MLP neurons of a small language model. Each row is named by its layer, matrix (up: input weights; down: output weights) and neuron, and shows model dimensions 32-159. Each number is 128 + 32 x the weight over its row's rms, rounded and kept within 0 to 255.
After each neuron's rows, "fires on" lists the tokens most often at its 100 highest values on Wikipedia text that the model never trained on. A number after a token or word is its count.

L6.up126 [150  93 104 131 136 120 152  89 130 123 208 132 114 104 108  63 149 158 115  84 141 138 131  95 160 123 161  92 125 117 112 168 123  55 193 117  50 211 160  68  86 193 167  99  96 123 124 114 156 160 101 110 106 149  97 131 108 155 164 144 177 142  87 122 201 184 141 114 118 153 124 136  99 147 159 155 171 174 105 102 133 169 172 189 102 140 137 147 107  93 203 176 126  92 113 107  91 100 140 108  69 126 105 104 142 191 145 125 144 147 169 106 169 106 108 131 109 146 120 109  74 141  99  30 144 143 146 172]
L6.down126 [179  50 169 141 138 123  66 108 157 101 110 108 146 107 140 150 119 106 131 115  85 113 142 121  98  61 108 137 154 109 124  84 112 142 118 155 104  95  93 139 113 163  74 107 127  63 184 117 139 127 111  88 104 163 164 122 106 118 182 125  87 127  95 200 106 182 113  64 121 153  24 103 173 162 137 105 172 146 129 135 121 124 171 143 103 131 149 125 157 165 104 145 176 138 152 136 131 161 122  53 146 126 157 111 167 110  94 126 164 151 101 131 180  72 115 155  95  71 142 144 119 133 149  54 132 158 119 144]
fires on: ", " 20, "(" 17, "e" 5, "ah" 4, "o" 4

L6.up382 [101 134 134 117 106 111 174 105 100  94  81 169  26 135  96 103 152 114 110 150 110 141 113 136 110 141 142 145 144 125  97 108 103 133 113 110 160 135 228 100 147 155 181 105 157 100  90 132 203 119 144 105 123 108 135  93 102 132 121 107 138 159 169 107 145 137 149 156  84  90 112 150 132 115 156 130 180 146  98 130  94  60 155 123 168  90 141  96 136 136 130 137 103 166 122 116 116 166 119 133 127  96 142 128 204 116  67 149  93 115 131 110 186 159 109 155  85 150 162 154 118 142 138 154  67 177 161 136]
L6.down382 [191 139 170 146 147  91 156 191  67  87 141 111 116 154 159 106 129 152 130 112 131 159 134 177 166 127 134 139  61 126 112 105 137 139 213 171 129 105  90 115  95 123 114 155 174 110 121 132 151 189 138 100 128 119  98 124 133 121 116 120  97 155 164  96 113 146 100 113 125 160 148 190 140 149 103  85 126 152  93 145 131 126 142 139 203 179  82 205 139  90 169 135 164 157 137 148 109 149 158 140 124  72 105 143 171 167 101 144 102 180 156  99  93 129  98 126 124 155 154 162 155 130  85 160 113 130 128 145]
fires on: "in " 45, ", " 15, ": " 7, "to " 6, "and " 5, "| " 5

L3.up1364 [ 19 138 154 126 106 158 141 152 162 107 154 134 117 127 145  99  92 180 116 184 166 115 193 208 134 153 156 105 109 144 127 144 126 131  64 144 142  84 105 197 115  90 135 177 175 114 184 110 136 150 136  90 150 143 118 126 171 163 112 167  93 109 125 115  77  75  88 129 111 134  90 119 133 125 116 114 105  62 100 108 131 148  90 112 139 143 162 149 119 163 146 102  84  62 139  90  99 164 103 193 155 136 162 124 140 164 120 123 156 136 147  91  63 133 158 106 138 132 171  70 157 168 144 107 117 185 139 128]
L3.down1364 [108 184 133 112 144  91 150 109  85  99 103 181 138  36 112 114 132 145 131  99 105 165 143 150 132 121 143 127 121 109 145  68 102 135 133 136 235  86 113  94 143  90 167 131 147 139 136 155 156 117 151 172  99 131 175 108  66  91 106  90  97 140 145 150 145 178 159 104 157  50 126 107 161 162 169 143 157 118 132 126  85 167  74 188 171 103 187 145 136 119 170 139 119 123 103 122 153 144 148  74 130 106 162  95 170 165  88  85 131 108 125 147 170 130 154 135 127 129 136 137 157 124  94 124  32  91 142 154]
fires on: "." 43, "0 " 11, "of " 8, "," 8, "1 " 7

L6.up921 [123 127 134 101 157 135 141 127 142 103 141 146 114 151 112  79 119  73  70 126 132 169  97 126 119 160 202 140 126  52  93 123 131  98 102 112 124 131 112  97 118 118 110  77 164 188 110 143 203 112 153 196 128 130 102 115 108  82 115 155 157 102 128 155 164 112 121 103 107 124 147  89 193  98 152  63 110 129  85  94 156 124 156 145 149 141 152 120  79  84 102 138 115  86 128 114 125 132  89 148 134 138 118 134 159 120 116 168 107 100 144 146 121 122 129  88 139 234 155  74 128 137 157 118 113 170 126 161]
L6.down921 [143 101 132 102 122 110  66 134 111 122 149  86  98 156  63 176 128  90 145 143 120 194 119 140 150 140  97 172 131 156 116 180 121  97  76 126  78 140  89 158 114  98 111  58  91 128 115 150 145  62 122 149  95 106 107 111 156 152 159 120 187  95 118 130 116 104 129 117 111 106 157 128 124 105 140 135  97 137 105 185 100 150 143 135 157 146 117 139 143  78  95 102 142  65 129  88 116 105  80 120  73 187 155 140 104 107 145 110 195 161  67 166 114 124 190 156 112 127 133  80 133 115 140 176 156 149  74 135]
fires on: "and " 18, "and" 12, "en" 11, "were " 9, "% " 5, "or " 4

L3.up1016 [ 74 105  95  94 135 194 156 152 131 144 158 122 117 132 175 149 172 117  94 152 129 123 121 170 107 124 130 103 161 180 123 147  99 110 142  75 105 122  94 112  78  69 157 141 109 112 190 130  95  56 155 143 159 102 113  78  62 126 157 113 148 158 174  93 106 151 154 162 147 131 126 104 155 164 132 156  78 125  86 131 155  76 108 119 149 127 212 191 128 133 148 150  92 142  92 114 129  95 135 109 133 104  85 159 167  86 123 120  98 114 103 115 160 102 165 116 124 114 142  92  92 121 123  74  52 179  76 196]
L3.down1016 [194 151 171 158 172 120 143 157  59 134  56 101 111  80 146 120 113 144 114  63  64 137 148  82 160  93 131 145 140  84  79  70 125 170 144 115 110 133 155  36 147 106 141 151 146 122 160 140 119 138 134 124 152  90  81 167 141  80 135 109 132 182 123  62 158 129 109  56 104  73 158 180 177 155 137 115 145 137 178 183 121 158  95  80 157 201 138 160  78 160 120 169 102 133  65 114 126  85 147 104 125 171 109 112 161 173  94 126 175 208 113 176 118 173 143  92 144  91 195 175 142 136 118 141 111 124 140 109]
fires on: "| " 32, "- " 17, "— " 9, "; " 8

L6.up1195 [134 108 209 119 172 105  93 147 127 130  78 140  89 153 139 125 120 104 116 157 159 177 175 146 155 168 172 162 124  87 122  88 145 160  85 148 115 144 202 148 103 117 118 143  85 161  75 176 162 152 131 145 194 117 108 195 125 100 126 129 193 209 121 132 135 142 140  79 132 112  15 126 128 138 139 126 148 142 101  66 110 122 174 129 106 110 108 103 116  60  92 118  98 188 195 131 107 120 117  94 100  74 141 128 147 195 127 114 120 151 129 134 154 170 113 136 111 160 128 147 137  91 181 113 109 122 118 126]
L6.down1195 [131 147 117  83 110  39 127 110 131 191 121 147 138 126 166  88 168 127 116 104 121 172 120 111  79  68 131 110 132  96 198 155 135 118 158 124  72  91 182 121  63  88 151 110 112 150 108  96 105 145 176 155 123 162 145 126 211  79 168  93 137 110 104 141  88 134  61 123 119 110 127 138 144 148  96 108 109 127 147 119 193 169 178 117 104 128 191 108 102 100 133 122 166 136 117 162 159 135 147 159 104 113 109 175 151  82  74 161 128  73 122 150  88 111 171  67 174 191 146  93 166 111 106 138 131 134  69 125]
fires on: "| " 29, ". " 15, "that " 10, "\n\n" 7, ": " 6, "Rank " 5

L6.up493 [ 86  94 142  60 128 108 134 150 138 134 158  93 127  90 144 117 122 187 136  96  89 130 101 207 110  67 136 146 100 148 159  97 130 113 150 131  72 138 123 136 111 131  86 137 166 144 111  97 177  71 120 115 113 153 133 169 149  81  86 152 169 101 162 170 155 112 151  83  88 163 105 138 154 174 145 110 124 135 146  77 125 129 139 108  77 124 116 132 143 118 127 105 131 180 104 167  68 148 176  66 117  86 148 135 154  74 153 141  69 112 150 103 170  60 153 136 122 127 159  93 132 132 101 136 139 159 168 121]
L6.down493 [119  93 167 111  84 140 129  71  72 120 103 150 110  90  81 114 144 123 116  99 129 158 122 132 162 128 100 116 126  83 128 129 136 109 137  98  98 137  75 162  72 140 112 156 106 156 113 108  95 188 121 122 119  96 118 139 131  86 112  60 154 127  77 142 145  75  74 142 136 140 135 142 120  86 120 118 150 145 122 106 131 106 156 132 133  17 119 135 181 133 219 100 174 159 187  92 112 136 126 100 137 102  85 130  85 159 128 126 132 103 106 125 171  86 191 159 134 207 144 145 142 137  67 195 148 114 147 138]
fires on: "-" 28, "it" 12, "–" 8, "et" 5

L6.up272 [127  62 110 105  81 114 182  94 101 105 116 123 142 128 119 120 130 103  97 155 147  84 155 137 119 166 127 165 133 108  51 146 161  91 128 134  93  95 164 148 171 163 131 156 140 123  99 111  88  98 135 158 119 133 114 156 205 118 135 158 111 119 109  85 191 152 101  73 113 193 145  91 194 134  58  83 125 163 165  88 129 130 130 228 151 127 122 137 107 180 136 110 146 147 164 152 112 120 114 100 165 167 197 125 195 125 150 105 122 166 124 190 146 107  68  73 130 216 110  96  94 128 137 133 160 204 105 109]
L6.down272 [133 103 133 100 129 159  78 114 171 138 104 132 144 159 102 143 121 157 150 144 125 114 156 140 164  98 147 133 154 109 114 124 240 146 163 130  84 145 151 142  87 130 170 114 169 133 165 112 121 115 102 152 107 114 116 115  61 112  76 131 134 121 164 130  76 110 108 145  92 104 113 175 177 144 155 142  91  83 117 128 127 116 105 126 178 139 137 118  71  98 146  36 125  96 115 130 149 108 128 138  99  99 155  91  68 136 154  96 100  99 158 133  99 159 185 103 114 116  83 186 127  99 163 162 143 153 138 161]
fires on: "and " 26, "or " 22, "but " 9, "known " 6, "often " 6

L3.up645 [163 159 158 134  89  99 163 138 190 174 106 139 105 130 143  96 110 163 188 104 116 173 127 171 130  89  72 131 105 132 132 116 127 189 140 169  88 107 150 103 109 114 163  98 150 207 111  98 135  99 122 142 170 102  69 111 119 133  79 136 151 124  68  91 175 120 106  95 174 185 146  77 165 162 145 177 112 142 145  94 114 167 142 131 145 108 154 154 159 117 140 104  98 128  91 108 139 127  91 130  80 107 112 147 126 170  96 137 113  92 157  93 146 123 139 130 124 148 162 135 129 156 116 148 130 122 140 172]
L3.down645 [107  86 110 139  71 115 115 102  55 152  97 119 160 105 140 134 149 157 122  93 169 175 122 118 215 107 113 155  13 157  61 145 154  91 144 118  74 105 124  72 122 107 114 133 143 144  93 152 186 140 128 118 160  92 214  85 152 129 125  88  90 106  75 180 123 136 110  85 138 197 118 144 129 136  63 100  29 117 135 124 147  93 123 139 131 158 109 162 153 172 149 129  93 125 117 127 145 152 115 202  91 133 101 115 158 110  89  86 131 150 187  98 182  95 142 122 111 147 135 152  92 155 100 153 114 150 107 132]
fires on: "H" 32, "M" 12, "| " 8, "r" 4, "R" 4

L6.up53 [ 93  73  96 115  90  98 150  99 130 111 194 131 138 167 120 111 121 107 174 117 149 117 115 148 116 134  66 138 161 100  96 186 152 134 115  77 145 121  72 100 121 125 170 185 114  83 208 144 114 149 158 135 170 145 106 167 107 113  81 123 122 159 124 180 124  72 125 158 180 170  79 174 142 141  99 134 120 113  82 115 115 171 132 124 129 140 125 125 109 123 135 162  79 125 141 129 130 122  66 179  93 108 124 145 183  86 111 126 177 106 115  91 110  57 146  67  38  97 125  96 176 121 165  93  89 125 110 119]
L6.down53 [ 93 140 135 172 138 153 122 147 113 139  54 130  89 140 146 130 106 115 164  81 134 148 147 138 151  88 163 180 108 178 215 117 112 151 105 181 124  96 143 111 163 115  83  69 163 125  67 131 100  98  23 123 152 158 213 105 124 189 175 104 105  79 106 161 118  57 101 122 181 120 137 163 117 164 124 140 108 136 109  91 139 115 103 147 123 162 147 137 151 108 112 100 105 154 139 158  86  97 147  85 150 105  52  84 126 153 102 143 117 131 105 164  88  89 170 113 191 113 139 127 123 132 143 118 145 104 134 163]
fires on: "of " 44, "18 " 5, "; " 5

L3.up1112 [ 94 132  94  99 144 142 131 194 195 165 180 101 164 123 145 163 150 168 131 127 118 165 165 144 151 186 108 139 156 163 127 100  90 147 107 178 162 161 165 108 135 177 124  89 136 173  88 117 143  94 177 160 167  63  99 131  67 130 106 159 161 125 154 101 135 192  87  98 156  97 114 183 148 123 167  86  77  92  86  80  42 106 121  85 189  49  75 186 139 108  98 149  91 100 181 160 102 144 108  75 114 161 178 103 130 174 192  72  82 126 114 107 135  96  95 172 104 143 192 161 128 122 148  83 128  99 133 114]
L3.down1112 [123 132 131 115 129 119 125 137 135 181 142 108 137 107 123 120 128 177 123 114  80 131 176 106 139 131 182 165 159 135 121 203 136 158  95 125 145  78 149 105 121 157 136 163 128 155 116 120  70 128 142 176 127 136 154 116  76 191 213 139 151 127  90  83 186 121 161 166  96 112  23 122 153 115 124 114 139 155 118 155 207 155 117 123  84 156 117 126 100 106 164 101 181 161 117 142 150 133 134 168 147 127  95 113 118 160  90  98 115 126 113 111 104 166 159 108  40 106 140  88 162 108 131 124 155 120 138 100]
fires on: "| " 35, ". " 17, "Player " 6

L3.up1013 [150  90 117 112 201 159 141 146 130 115 182 124 111 110 124 111 161 103 122  75 111 123 115 171 136 142 168 140 172 115 129 145  97 107  57 181 120 134  93 125 111 147 134 177 150  36 112 129 137 120 149 178 142 136 131 168 114  91 114  92 102 132 132 202 146 144 134 157 154 126 137 132 127 111  97  85 101 176 133 109 112 111  68 115 130 140  96 119 128 127 179 150 131 140 131 123 131 149  72 109 121  82 116 162 164  69 104 141 128  77 116 100 148 127 153  87  94 151  95 186  52 156 182  59 173 159 147 188]
L3.down1013 [162 130 120 147 112 100 150 154 105 110 152 182 128 163 141 106  61 157 163 108 128 100 135  96 111 113 122 153 162 102  75 123  98 138  74 141 182  87 161  91 140 134 133 151 149 112 179 142 152 116 170 144  82 204 104 156 142  74 106 119 255 111  60 180  63  89  88  65 159 111 151 124 143  97 139 112 201 140 145  84 134 104 153 176 138 114 114  90 147 150 129 126 142 120  75  69 160  88 171 105 121 180 121 136  57 127 153 125 166 159 155 113  85 142 162  72 123 166 118  25 150 147 147 157 107 141 103  83]
fires on: ": " 19, "(" 12, "not " 11, "–" 9, "ally " 8, "of " 7